Part of a small language model's weights.
Training: 1073M tokens, 8561 steps.
MLP neurons of a small language model. Each row is named by its layer, matrix (down: output weights) and neuron, and shows model dimensions 229-356. Each number is 128 + 32 x the weight over its row's rms, rounded and kept within 0 to 255. A neuron's up and down rows have the sign that makes its largest values positive.
A block is one neuron, or neurons of one layer that tend to fire together. After each block is what it responds to, as a language model described it from the Wikipedia text at the highest values.

L9.down1622 [165 151 115 139 101 109 125 160 116 169 156 108 150 199 155 105 140 155 155 123 131 121 193 109 121 101 174 135 118 206 143 162 119 131 207 164 121 150 134 163 153  94  97  76 131 141 150 134  95 126 112 107 103 101 172 112 131 164 174 161 117 152  36  40 142 124 170 103 165 139  92 155 156 162 115  85 119 143 158 138  99 150 132 165 125 206 149 141  87 108 102 149 174  89 124 118  88 232 102 148 111 124 147 149 173 168 180  88  61 115 151 130 116 175 123  77  92 116 125 137 127 138 114 145 122 120 166  94]
L9.down1712 [142 174 167 178 124 134 132 147 140 194 135 112 115 165 111 151 144 188  80 155 144  64  97 125 115  83 133  78 109 147 143 123 138  56  91 145 150  94 115 187 153 130 132 160 130 137 146  97 106 117 160  59 124 132  79 162 137  91 178 135 138 154  84 100 122 112 102 177 107 150 129 107 143 173 103 130 177 196 164  76 151  83 130  97  96 149 183 152 141 157 222 131 133 134 114 111  95 140 136 124  96 127 155 150 166 117 148  96  65 127  63 157 114 135  98 124 133  95 108 118 152 155 139  93  96 120 124 167]
Surname word-piece continuations. Later word pieces of a person's surname used as a sentence subject in biographies, e.g. Pres-ley, Per-kins, Fin-lay, often followed by was.

L14.down468 [128 126  96 103 153  73 114 174 174 144 168 136 149 102 138  80 120  69 112 125  95 180  99  81 127 128  96  86 121  94 178 137 131 141 142 107 115   4 134 117  99 107 113 132 135 154 148  70 107 126 151 142 176 130 114 133 105 155 150 155 110 125 119 119 128  69 142 103 154 170 146  73 183 157 134  84 110 146 104 132 122 111 106  87 106 116 139 206 113 114 195 141 201 110 121 130 207  92 179 128 141 141 111 119 153  63  87 119 121  59 143 115 164 145 151  72 165 130 155  88 151 157  96 130 155  85 119  64]
L14.down612 [117  77 159 181 172  84 111 101  78 109 131  90 103 118  93  90 101 152  85 167 130 162 142 139 171 110 136 123  77  87 137 130  87 140 142 172  60  94 172 122 147 161  46  76 111 143 132  99 157 139 130 103 160 130 111 150 143 108 158 106  87  93 127 205  48 144 171  92 101 110 191 128 186 102 187 139 128 207 141  79  99 138 139 132 100 132 139 113 169  67 145 122 178  88 163 124 103  63 133 113 129 131 159 162 121 134 119 186 135 127 148 114 179  54 100 157  84 114  91 178  95 132 163  99 154 122  85  76]
L14.down1335 [118 114 126 153 134 100 148 152  96 113 139 115 163 139  45 134 135 105 190 136 157 131  26  73 157 168 138  81  75 136 170 112 173  95 126 145 143 127 161 160 172 150 100 136 108 122 139 142  86 133 145 145 200 150  72 121 115 115 150 116 127 199 176  84 185  50 144 131  89  72 112  74  41 134  98  97  98  92 146 195  99  84  86 133  76  44 167 137 116 123 107  84 157 131 159  97 105  80 113 128 116  93 101  56 159 136 140 119 163  42 147 161 144 145 144 112 198 147 196  96 112 172  95 130 158  73 140 140]
L14.down2188 [ 92  62  79 142 127  90 127  72 105 147 213 142 106 103 129 102 134 104 166 145 113  94 134 177 110 163 151 129 132 133 163 117 121 153 143 111 123 117 127 152 165 111 169 136  77 211 164 229  61 135 133 118 145 164 119 125 151 119 151 130 124 163 154 175 159 152 115 118 138 207 201  71 144 173 145 129  95 146 165 123 111 137 143 119 124 112 103 101 147 135 108  81 124 116 122 106 132 122 142 164 159  91 107 101 186  76 151 174 174 156 140 117 101 126 180 153 102 109 150 166  96 137 123 110  98 103 177 109]
Predicative determiner before a rank. Fires on "the" or a possessive 's right after "is/was/as" or a name, opening a phrase that identifies or ranks the subject, as in "the first", "the band's first".

L12.down239 [128 172  89 135 151  89 143 122 109  71 155 112 161 129  35  72 143 157 146 114 132 125 119 164 172 125 101  94 142 111 168  89 112 126 139 120  90 119  85 117 112 117 138  64  84 164 144 207 121 141  62  80 136 150 100 149 156 127 175 103 139 106  66 157 148 132 112 144 143 150 126  79 122 129 134 140  51 135 125 157 151 184 154 113 131 112 157 119 134 152 114 105 110 136 122 106 156 150 155 159 151 125 137 221  76 104 195 125 143 115 140 177 118 155 184 165 117 120  66 187 115 141 123 135  85 140 118 140]
L12.down462 [156 112 156 123 163 110  84 110 128 133 179 126 168 204  79 156 120 150 115 155 154 111 118 153 112 120 150 100 159 151 121 142 146 127 189  68 121 144 123 161 145 172 151 110 100 130  93 139 161  98 198  96 146 145 105 143 142 132  77 155 136 167 182 135 137 183  95 157 132 155 167 121 123 103  97  77 119 120  92 134 114 139 152 136 120  51 121  75 111 189 155 107 179 159 178 104 111 174 160  61  64  97 143 110 149 135 132 128 145 155 151 156 122 149 100 105 148 102 139 172  70 106 126 148 118 129 135 175]
L12.down654 [109 109 147 162 134 105  85 164 137 147 147 103 167 104 119 172 115 161 146 139 154 113 117 119  97 156 224 122 165 100  77  92 108 121 138 126  50 135 163 131 158 193 118  94 116 145 176 151 138 120 151 186 143 127  84 164 100 132 136 163 160 112 122 151  99  62 139 139 153  79 160 155 115 169  72 155 130 135 131 140 121 105 101 122 140 145  90 153 181  80 116 138 111 126 181 162 125 119 124 153 120  90 111  55 134  66  75 123 156 134 116 151  74 111 169 100 114  69 116  77 146 162 144 161 170  53 145 110]
L12.down716 [105 117 110 142  74 132 149 154 115 132 120  39  98  93  95  89  97 124 143 149 120 124 179 103 178 158 152 118 171 166 163 203  80 154 128 147 184 134 146 132 135 168 179 127 131 106 116 172 103 104 152 133 143 138 146 153 192 120 120 169 156 162 140 167 144 132 151 152  67  86 130 106 111 152 118  98 156 171 103 165 140 115 120 132  95  87 109  69 106 114 184  93 169 121 149 163 173 144 125  85 142  59  91 161  72 123 142  98 164 108 172 127  54 112 188 103 128 115  98 156 129 120 117 115  58 114 131 135]
L12.down799 [126  93 134 205 103 147  90 171 102 135 106  86 120 140 134 132 103 106 135 114 141 138 162  98 113  88 149 119 134  84 131 169 143 118 124 147 193 117 141 101 152 109 120  78 135 144 153 127 120 138 106  56 146 164 136 140 119 185 142  95 104 148 155  85 137 165 139 149 111 131 176 164 168 156 108 126 164 180 158 124 119 125  79  76  61 105 110 129 114 124 114 144 183  92  86 132 172 109 128  92 141 141 131 166 161 154 141 189 126 105 142  63 134 104 114 128  96  66  74 188 146  94 122  82 152 133 128 152]
L12.down1358 [ 86 162  87 126 144  68 131 121  55 130  69 106 140 100 111  73 183 174 144 102 108 120 158 115 206 111 150 154 143 116 170 184 139 161 156 103 171 108 113 133 106 128  94  37 143 147 137 174 103 182 134  92 118  95  86  35 120 139 134  73 112 154 128 193 126 117 200 154  48 100 150 101 122 152 121  82 108 163 123 163 144 129 140 144 146 145 125 102 101 149  71 112  92 128 157 141 130 160 152 108 165 113 141 117 106 186  66 119 121  93 120 102  68 157 167 162 123 122 112 113 190  88 175  93 156 125 118 107]
L12.down1475 [ 86 202 133 131 133 138  52 187 138 127 124 117 145 115 123  77 146 161 179  95 127 103  95 170 113 146  60 133 145 136 197 109 161 155 136 171  90 109 157 135 122 104 129 114 128 141 145 192 142 104 108 140 126 179  86 128 144 108 140 126  83 145 156 185 190 104 160 115 108 131 131 116 119 114 119 154 135 150 149 133 212 127 132 184  99  98  98 121 167 145  79  92 148  64 194 135 146 173 183 167 154 156 105 129 168  87 100 131 142 132  83 120  59 145 123 118 170 123  95 146 131 119 185  98 151 164 144 149]
L12.down1872 [128 138  37 146 152 158 136  89 135 114 160 113 115 190 166 109 125 135 100  91 142 102 148 117 141 141 104 127  89 143 108 146 194 202 130  72 152 120  77  97  55 203  68 149  99 167 140 152 133 104  86  33 161 208 171  90  99 122 116 106 129 155 124 127 102 147 131 162  75 148 162  86 143 105 173  95 143 147 128 142 158 150 139 159 158 143 151 108 129 149 145 149 118  77 161 197 194 121  87 132 155  69 133 101 135  88  95 147 176 135 172 125  95 117 179 155  92 143  93 176 111 117 122 131 122 117  82 120]
Predicate nominal determiners. Determiners or nouns opening the predicate after is, was, or became in descriptive sentences, such as is the only, was the first, was part of.

L14.down81 [154 114 177 139 158  68  99  98 149 153 123 160 104 164  90 209 129 107 141 164 125 144 127 105 155 120 150 122 149 151 162 101 150 130 183 111 144  93 117 151 144 231 109 179 106 102  95 138 129 105 158  76 125 193 171 162 120 167 159 132  84  73 107  20 147 143 184 156 150 146 118  96 131 116 156 109 111 115  99 153 104  92 155 149 138  85 134 144 105 164 145 115  93 112 128  72 182 120  66  93 102  67 121 159 157 119  78 141 154 123 115 124 133 104 146 111 154 148 153 139 142 124 147  89 175 142 107 118]
L14.down1878 [ 87 146  68 110 151 151 129 131 159 109 111 138 124 146 175 161 135 147 145 117 115 143 121 100  96 147 152 127 128 109 171  93  99 172 112 139 170 145 145 106 147 120 120 166 184  77  92  80 111 129 166  78  97 139 151  98 161 129  71 151 103 100 128 118 100 108 156 121 157 130 138 179 177 107 115 141 138 137  67 151 105  93 128 131 194 131 133 165 130 108 152  55 135 143 110  80 113 142 161 102 147 107 178  73 147 112 110 100 216  97 121 130 113 146 107 165 149 112 139 101 118  96 149  70  72  93 116 108]
L14.down2094 [111 102 171 147 157 109 136 141 161  73 128 118 144 111 167 134 165 105  83  61 162 132 161 127 137 217 178 131 162 178 157 180 106 152 119 121 146 107 186 169 127 119 107 130 122 125 143  87 160  93 146 122 109 133 157 137 110 106 133  88 213 210  96 132 137 148 168  98 195 132 119  85 136 146 160 147 126 144 131 171  92 143 103 117 127 151 150 115 172 116  96 105 104 124 170 124  85  97 137 185 130  58 161 145 164 156 160 141 126 174  79 192 118 145 107 146 149 183 161 107 170 144 116  97 140 125  79 118]
L14.down2258 [172  67  67 105 139 121 117 180  30 147 183 152 117 165 106 121  91 143  92 104 115 111 103 153  85 131 149 121 120  74 139 116 165 130 123  85 130 116 110 157 119 132 145  71  98 167  87 126 149 106 169  76 117 105 149 130 112 150 145 147 143 129 114  83 128 137  86 102 171  98 164  97 147 142 139 144 115 118 130 188  95 131  64 121 160 123 110 178 150 119 153  92 150 117 128 125 140 128 154 183 150 154  84 134  65  86 119 137 153 168 173 116 170  84 167 119 144  89 138 101 153 113 109  96  88 112 168 160]
Capitalized initial word-pieces. Word-initial capital-letter tokens, mostly N, L or R, that begin a split name or proper noun, such as L|undgren, N|oddy, R|isaralda.

L14.down575 [ 79 129 106 165 199 159 119 145  98 141 113  89  66 107  60 117 144  81 127 122 119 151 105 135 187 107  60 111 130 115 107 175 161 144 185 120 161 156  93 113 150 185 136  81 136  91 158 161 117 153 106 100  49 142  96 113 172  66 115 211 157 131 134 120 132 142 168 193 127 168 108 152 216 118 114  90  89 133  75 132 146 159 130 152 111 106 161 119  89  84 188 126 127 111 140  93 147 163 128 116 161  81 106 103 100 135 143 142  35 107 126 150 111  97 125 102 153 115  76 139 143 137 101  97  72  64 173 108]
L14.down622 [126 119  90 168 123 128 101  93  85  96 118 170 167 148 108 135 147  96 133 132 130 157 141 128 123 146  86 179  71 108  62 143  91  82 132  78 146 110 159 154 201  69 124 118 106 103 118  81 126 165  93 170 128 105 149 141 109  97  71 139 133 196  95 122  95 124 101 174 188 131 162 123 146  90 156 170  80  76 179 172 127 131 109 158 128 136 171 136 162 102 124 123 100 154  91 126 105  72 167 128  84 123 132 156 159 157 159 164 179  70 127 172 138  88 110 116 168 122 160 158 108 132 163 140 132 120 153 144]
L14.down798 [ 64 114 175 105 118 150 194 127 143 126 137 108 101 183 115  76 183 128 156 179 137 139 127 170 113 173  87 117 116 180 103  52 107  91  77 160 116 127 148 149 154 122 143  58  99  78 136 127 171 134 146 105  84 140 161  79 132 140  99 179 150 101 120 103 151 136 133 134  88 118  78 145 151 114 101 155 164 144 180 133 103 107 191 171 108 175 124 126 153  85 150 162 144 145 102 149  59 130  91 152 187 148 109  57 129 152 126  97 199 102 134 106  96 144 165 108 167 132 104 108 129 173 109 141 164 105 132 100]
L14.down1698 [ 76 167 139 133 143 112 164  63 146 118  88 135 155  79 131 149 127 129 140 131 134 198 159 130 174 148 129 159 165 165 120 158 116 134 142 154 150  91 184 155 165 112 100  67 128 148  89 165 154 169 106 115 156 106 176 133 152 219 153  66  92  88 119 106 102 115 141 157 107  74 168  70 176  94 161  96 124 147 101  94 137 161 163 118 154 146  99 156 136  95 124  92 116 184 151 108  85 122 122 111 138 102 143 100 149 113 117 168  89 116 128 185 119 155 115 157  98  68 135 148 164 147 145 110 131 152 133 128]
Wikipedia table cell separators. Pipe characters separating cells in Wikipedia tables, especially right after a short code, number or title, as in MF | HUN, 64 | KOR, 8.61 | 0.

L12.down231 [146 142 149 168 124 115 115 114 136 106 108  87 105 109 131 174 166 146 120 141 125 104  81 193 115 139  71 128 144 158 104 122 182 184 161 140  66 134 124 158 126 146 133 109 158 125 123 110 103 115 131 154 102 131 194 131  59 129 148 119 109 171  84 172 124  93 146 104 164 131 142 122 133 152 115 159 143 130 111 124 136 137 107 162  76 179 102 132 129 156 108  38  83 111 206 176 113 137 112 161 163 130 125 122 106  86 160 105 150 131  85 145 185 183 154 128 135 123 115 118 107 164 179 118  98 175 111 110]
L12.down539 [ 68 171 186  99 141 166 159 144 138  90 104 115 121  92 138  92 168 139 168 153  69 157 155 114 149  85 176 134 105 110  90 133 160 120 127 136 147 120  63 120 171 106 135 140 149  86 155  83 123 179 155  97 189 106 131 115 136 135  87 159 130 121 108 150 199 156 149  98 101 143 126 122 103  96 185 102 193 123  87 146 171 138 182 175  71 129  92 116 127 116 121  74 102 130 158 129  20 115 112 217 220 105 143  99 104 124 186  62  84 155 148 152  92 110  87 139  99 143 117 107  87 159 134  91 131 116 122 175]
L12.down1240 [171 138 144  92 122 171 138 133 166 145 114 133 119 117 128 146  87 167 136 117 132 168 125 116 122 147 213 143 113 132  66 105 111 176 127 173 169 105 162 134 116 126 196 119 143 179 149  85 139 127 112 126 125  60 151 149 188  64 153 149 120  56 141 138 133 181  65  79 102  84 167 152 139 141 116  63 168 113 153  95 153 133 164 144  91 119 118  91 141 125 128 117  86 127 168 105  92 140 136 102 126  68 167 134 151  99 179 115  21 151 105 183  95 148 101 157 134 105 141 146 143  79 137 145 193  88 118 178]
L12.down1270 [ 81  73 187 102 125 183 185 169 179 168 162 130 167  74 183 126 198 151 113 115  85 177 172 129 159 143  88 188 105 129 173  95  88 195 149 146 127 168 116  87 147 123  87 152  57 121 187 108 169 139 120 110 150 165  65 131 106 160 105 122  85 144 137 106 167 176 178 102 136 133 169 118  62 111 121 116 114 123 104 138 113 104 125 112 107 121 139  67 171 132 130 115 112  86 117  68  46 143  77 145 153 109 127 104 109  91 102 111 134 137 133 107 123 157 174 112 138 117 146 126 152 168  84 118 163 146 115 130]
L12.down1612 [185 139 174  90 109 148 123 138 179 164 135 156 130 149 151 128 115 118 125  77 119 141 121 145  64 113  91 116 167 154 114 134 118 143 118 145  92 127 139 153  67  94  92 153 167 136 148 105 108 110 125 153 132 149 124 163 167 127 144 168 117 158 123 178 134 143 118 141 131 122 112 116  82 122 159  50 145  82 120  62 141  60 140 128  55  92  83 161 149 120 142 111 155 133 185 135 132 178 146 159 186 138 161 182 139 156 148  99 100 125 107 133 165 109 169 156 140 107 199 111  60 183 110  86 107 106 139 154]
L12.down1926 [101 111 145 214 131 127 107 101  86  99 124 160  88 117 102 127 107 133 154 194 168 120 160 115 117 142 120 177 100 147 110 128 134 111 112 127 114 119 142  84 110 107 213  43  55 155 123 112 115  67  94 150 115 110 134 109 100 114 143 129 107 133 117 121 170 118 108 161 103 132 116 120 132 158 101 108  69  46  90 155 154 171 150 113 111 133 139 117 100 151 121 141 131 139 148  97 100 154 120  87 149 139 139 128 115 132 180 136  57 209 196 114 118  73  94 164 176 173  78 148  63 125 130 138 115 167 196 127]
L12.down2049 [164 100 140 113 148 110 168  91 119 155  89 182 111  46 126 147 113 134 168 166  61 135 173  78  89 110 146 199 111  72  64 143 118 198 149 170 122 105 122 124 174 109 117  99  91 141 183  88 147 121  89 141 126 128 141 145 183 169 198 107 137 169 110 114 126 101  99 117 122  87  97 101 156 105 156 144  87 163 151 205  61 124 180 157  93 164  89 194 132  62 202 138 148 129 126 129 122 137  75 131 140 125 182 138  97 122 207 159  69 188 116 149 113 153  38  80 138 170 134 128 107 137 152 109 152 134 149 155]
L12.down2291 [126 183 106 103  84 180 128 142 186 128  78 133 110 173 139 124 113 136  93  66 143 163 154 107 133  96  99 129 122 109 102 153 105 165 149 140 158  92  99 136 151 178 160 125 143 114  76 162 109 138 168  96 159  70 156 135 167 106 156 149 118 105 160  85 102  92 111 148 102 148 118 123 146 152 166 160 152 123 113 138 133 150 198 139 177  70 117 119 147  87 134 142  90 143  98  98  98 167 136 128 138  93 141 120 164 150 140  93 113 162  91 120 152 171  84 200 134 141 100 182 145 111 145 134 116 112 104 157]
Table cell separators. The pipe character between cells inside wiki table rows, mostly right after a number or entry, as in sports stats, election results and match lists.

L9.down401 [153 151 126 126 106 120 171 154 153 186 124 151 127 124  58 115 109  98  78  94 136 179 100 152 177  84 189  81 188 156 123 107 140 174 156 171  84 130 140 149 127 145 128  85 131 146 148 144 115 117 163 122 136 173  84 120 166  95  93 147 116 129 119 151 109 127 102  90 132 104 105  98  68 131 169 144 123 204  73 129 137 163 100 141 167 127  85 135 140  78 161 100 172 112  93 105 133 189 130 171 165  92 111 181  81 127 106  64 157 120 102 196 112 115 142 112 105 174 112 108 158 118 121 190 140 109 110  80]
L9.down2104 [108 163  87  99 131  92 124 133 161 159 154  80 164 117 197  80 164 132 153  65  98 101 173 118  94 110 115 139 165 173  95 129 151 135 140  74 104 157 175 140 152 192 160 166 151 103  75 143  93 130 131  91  93 119 117 157 159 153 125 142 162 132  71 141 138  91  67  90  89  82 111 149 136 120 145 100 147 173 123 119 139 133  68 116 104 174 164  88 159 122 175  99 126 159 154 139 123 102 155 119 159  99 130  53 166  88 126 149  59 174 148 135 177 125 100 121  85 169 167 104 120 197 199 117 137  31  92 119]
Predicate role nominals. Start of a noun phrase that names a subject's role or identity after as, was, became, being, e.g. served as the, was a part, a rower.

L12.down276 [137 128 163  83 113 128 164 106 151 184 148  47 130 116 119 143 139 124 114  70  93 126 131 104 114  69 101  76  71 143 119 141  95 203 155 144 117 117 155 112 115 123 149 139  81 191 190 138  78 103 168 125 110 146 130 117  82 179 149 152 140  95 163 128 147 112 151 189 133 117  85 133 153 134 119  97 136 145  80 126 138 147  94 102  93 129 119 133 157 141 103 153 135 123 142 151 118 155 117  91  80 129  86 116 103 103 138 111 145 174 162  76 168 148  84  76 108 135 147 162 137 135  67  68 123 162 164  84]
L12.down295 [ 98 108 145 149  75 117 110 108 125 130  82 127  95 135 104 127 110 142 158 108 155 159 142 190  95 178  50 117 139 104 177 128  83 159 116 152 128 136  41 183 102 126  66 191 138 108  94 142 102 147  97 104 129 162 168  63  73 143  90  92 102 135  54 179 194  87 123 132 197  79 118 131 115 107  89  80 144 125 194  87 170 104 137  62 151 139 116 136 133 106 153 204 104 115 123 122 145 170 156 181 137 143 228 203 180 128  87 178 171 129 169 127  83 128 102  90 131  99 112 129  95 158  69 107 143 152 108 142]
L12.down343 [111 191 150 154 121 109 126 133 118 124  99 113  79 131 128  89 109 116 109 104 125 160 166 152 192 157 136  80  99 139 143 121 107 171 134 122  83 166 136 132 102 135 207  22 135 139 152 158 116 113 116 136 112 107 127  90 166 164 157 179 125 138 130  81 104 154 120 116 154 117 179 164 116  72  45 146 151  86 124  96 155  79  65  79  97 117 152  73 159 104 166 150 130 123 132 106 110 162 142 109 143 173 100  74 139 122 172 131 124 180 126 132 122 147 151 120 115 152 144  77 140 184 109 119 156 155 173 128]
L12.down517 [177 141 128  72 114  89 154 136 126 120 154 118  96 126 130 121 170 126 150  87 102 138 166  89 133  82 121 149 149 138 138 148 142 129 177 163 122  30 123 136 121 150 134 104  85 138 157 190 127 115 136 125  93 142  83 140  92 168 120 135 121 156 143  90 123  93  93 136 177 103 121 161 137 165  79 127 184 125 127 156 132 137  66  74 118 129 198 139 130  97  74 125 139  95 143 137  98 131 167  88  63 115 151 118 148 139 138 115  53 182 176 112 104 112 134  76 120 128  82 136  96 130 123 163 147  92  70 117]
L12.down1112 [152 162 178 137  73 168 128 137 179 156  98 121 170 144 182 159  61 136 111 172 139 143  69 126 119 165  85 135 118 114  80 134 128 167 169 123 101 109 136 162  64 127 140 123  88  67 109 149 182 149  98 127 171 113 164 148  84 145 185 139  92 145  63  96 160  94 104 133 158 145  72 141  27 125 173  69 123 161  87 164 164 140 138  99 114 129  80 132 133  82 160 174 142 138 134 111  72 170 143 102 126  79 117 118 123 149 151 158  97 137 132 108  95 129 212 185  90 116 119 111 150 101 118 112 163 161 103 141]
L12.down1161 [131 113 110 121 130 173 126 131 133 138 152 157 126 113 164 135 145  95 139  84 129 117  76  88  86 103  89 134 143 116  76 122 160 182 136 157 135 127  32 126 155  95  95  81 130 149  98 173 132 110 138 151 119 113 146 171 131 128 147 153 136 144 109 139 119 142 142 143 159  89 137 229  99 150 116 138  70 162 136 163  82 147  94 119 110 183 191 171 131 171  67 155 104 141  95  80 120 111 101 180 155 145 187  26 133 118 112 127  78 209  96 108 182 159 113 182 150 147 142 169 135 128  82 126 102 109 127 153]
L12.down2281 [154 111  58 155  87 145 140 128 147 184 130  64  92 142 130 135 124 132 134 167 165 104  72 148 100 116  53 184  92 122 148 134  78 223 144 148 146 146 133 174 133  89  89 101  93 163 115 154 157 160 120 143 126  68 138 101  55 162 173 137 154 131  41 154 129  80 107 135 133 103 101  98 108  97 160 136 142 129 108 121 158 104 134  92 149  86 130  82  92 112 164 210 109 125  82 143 151 108 134 125  88 112 173 126 141 150 188  77 103 168 206 119 160 125 145 158  48 155 152 190  93 130 167 116 147 131 150  97]
L12.down2358 [ 71 138  99 161 180 158 143 106 152 154 172 109 118 170 175 134  93 132 150  54 100 128 133 118 130 172 125 144 176 128 107 165 158  41 158 114 129 159  41 149 141 133 156 129 201 139 118 131  81 102 143 160 157 133 104 184 162 124 155 179 135 173 106  73 120 160 113 167 108 122 115 116 144  94 164 123  81 207 113 138 136 189 129 198 145 194  97  90 123 126 125  87  61 118 147  96 137 146 122 122 138  90 108  92 114  46 136 159 159  88  87 154  88 153 139 138 143 150 143 116 139 135 134 174 111 109 143 129]
Article-subject name start. First word-piece of a name already given earlier in the article, often a surname opening a clause after a comma or period, e.g. Pres(ley), L(enz), Cam(ras).

L9.down1067 [111 160 129 136 191  96 136 151 120 108 149  58  76 110 176 125 160 141 189  72 171  73 171 134 145 130  83 157 105 145 141 146 117  95 133 123  78 162  59 162 129 129 146 141 113 145 175 124  91 157 160 147 163 135 128 161  87 152 180 102 159 153 126  86 143 136  96  87 121 144 159 175  67 125 167 162 166 107 100 119  96 119 134  95 129 119 144  93 104 125 120 119 104 130 142 142 139 177 137 196 184 145 153 113 117 181 156 101 139 118 125 157 134 136 111  73 146 137 159 138  77 122  90 188 144 131 136  88]
L9.down2281 [ 90 154 170 183  94 163 146  81 189 128 141 154 129 130 171 113 154 101 117 120 148 176 123  95 164 168 131 163 158 128 113 152 129 162 127  89 150 133 197 112 101 141 163 131 145 138 120 151 113 137 135 121 155 136 130 112  98  90 120 151 165  60 123 187 129 224  55 107 152 110 129 145 170 100 167 130 176 184  95 104 120 137 113 128 143 149 154 127 146 117 112 183 190 134 150 103 146 148  93  95 139 134  82 120 108 145 131 118 104 180 123  90 150 107 145 153  95 198 137 132 160 108 116 142 117 119 142 157]
Table column separators. Pipe separators and cell spaces in wiki tables, chiefly sports stats (Apps | Goals, W | D | L); weaker on "to" in year ranges.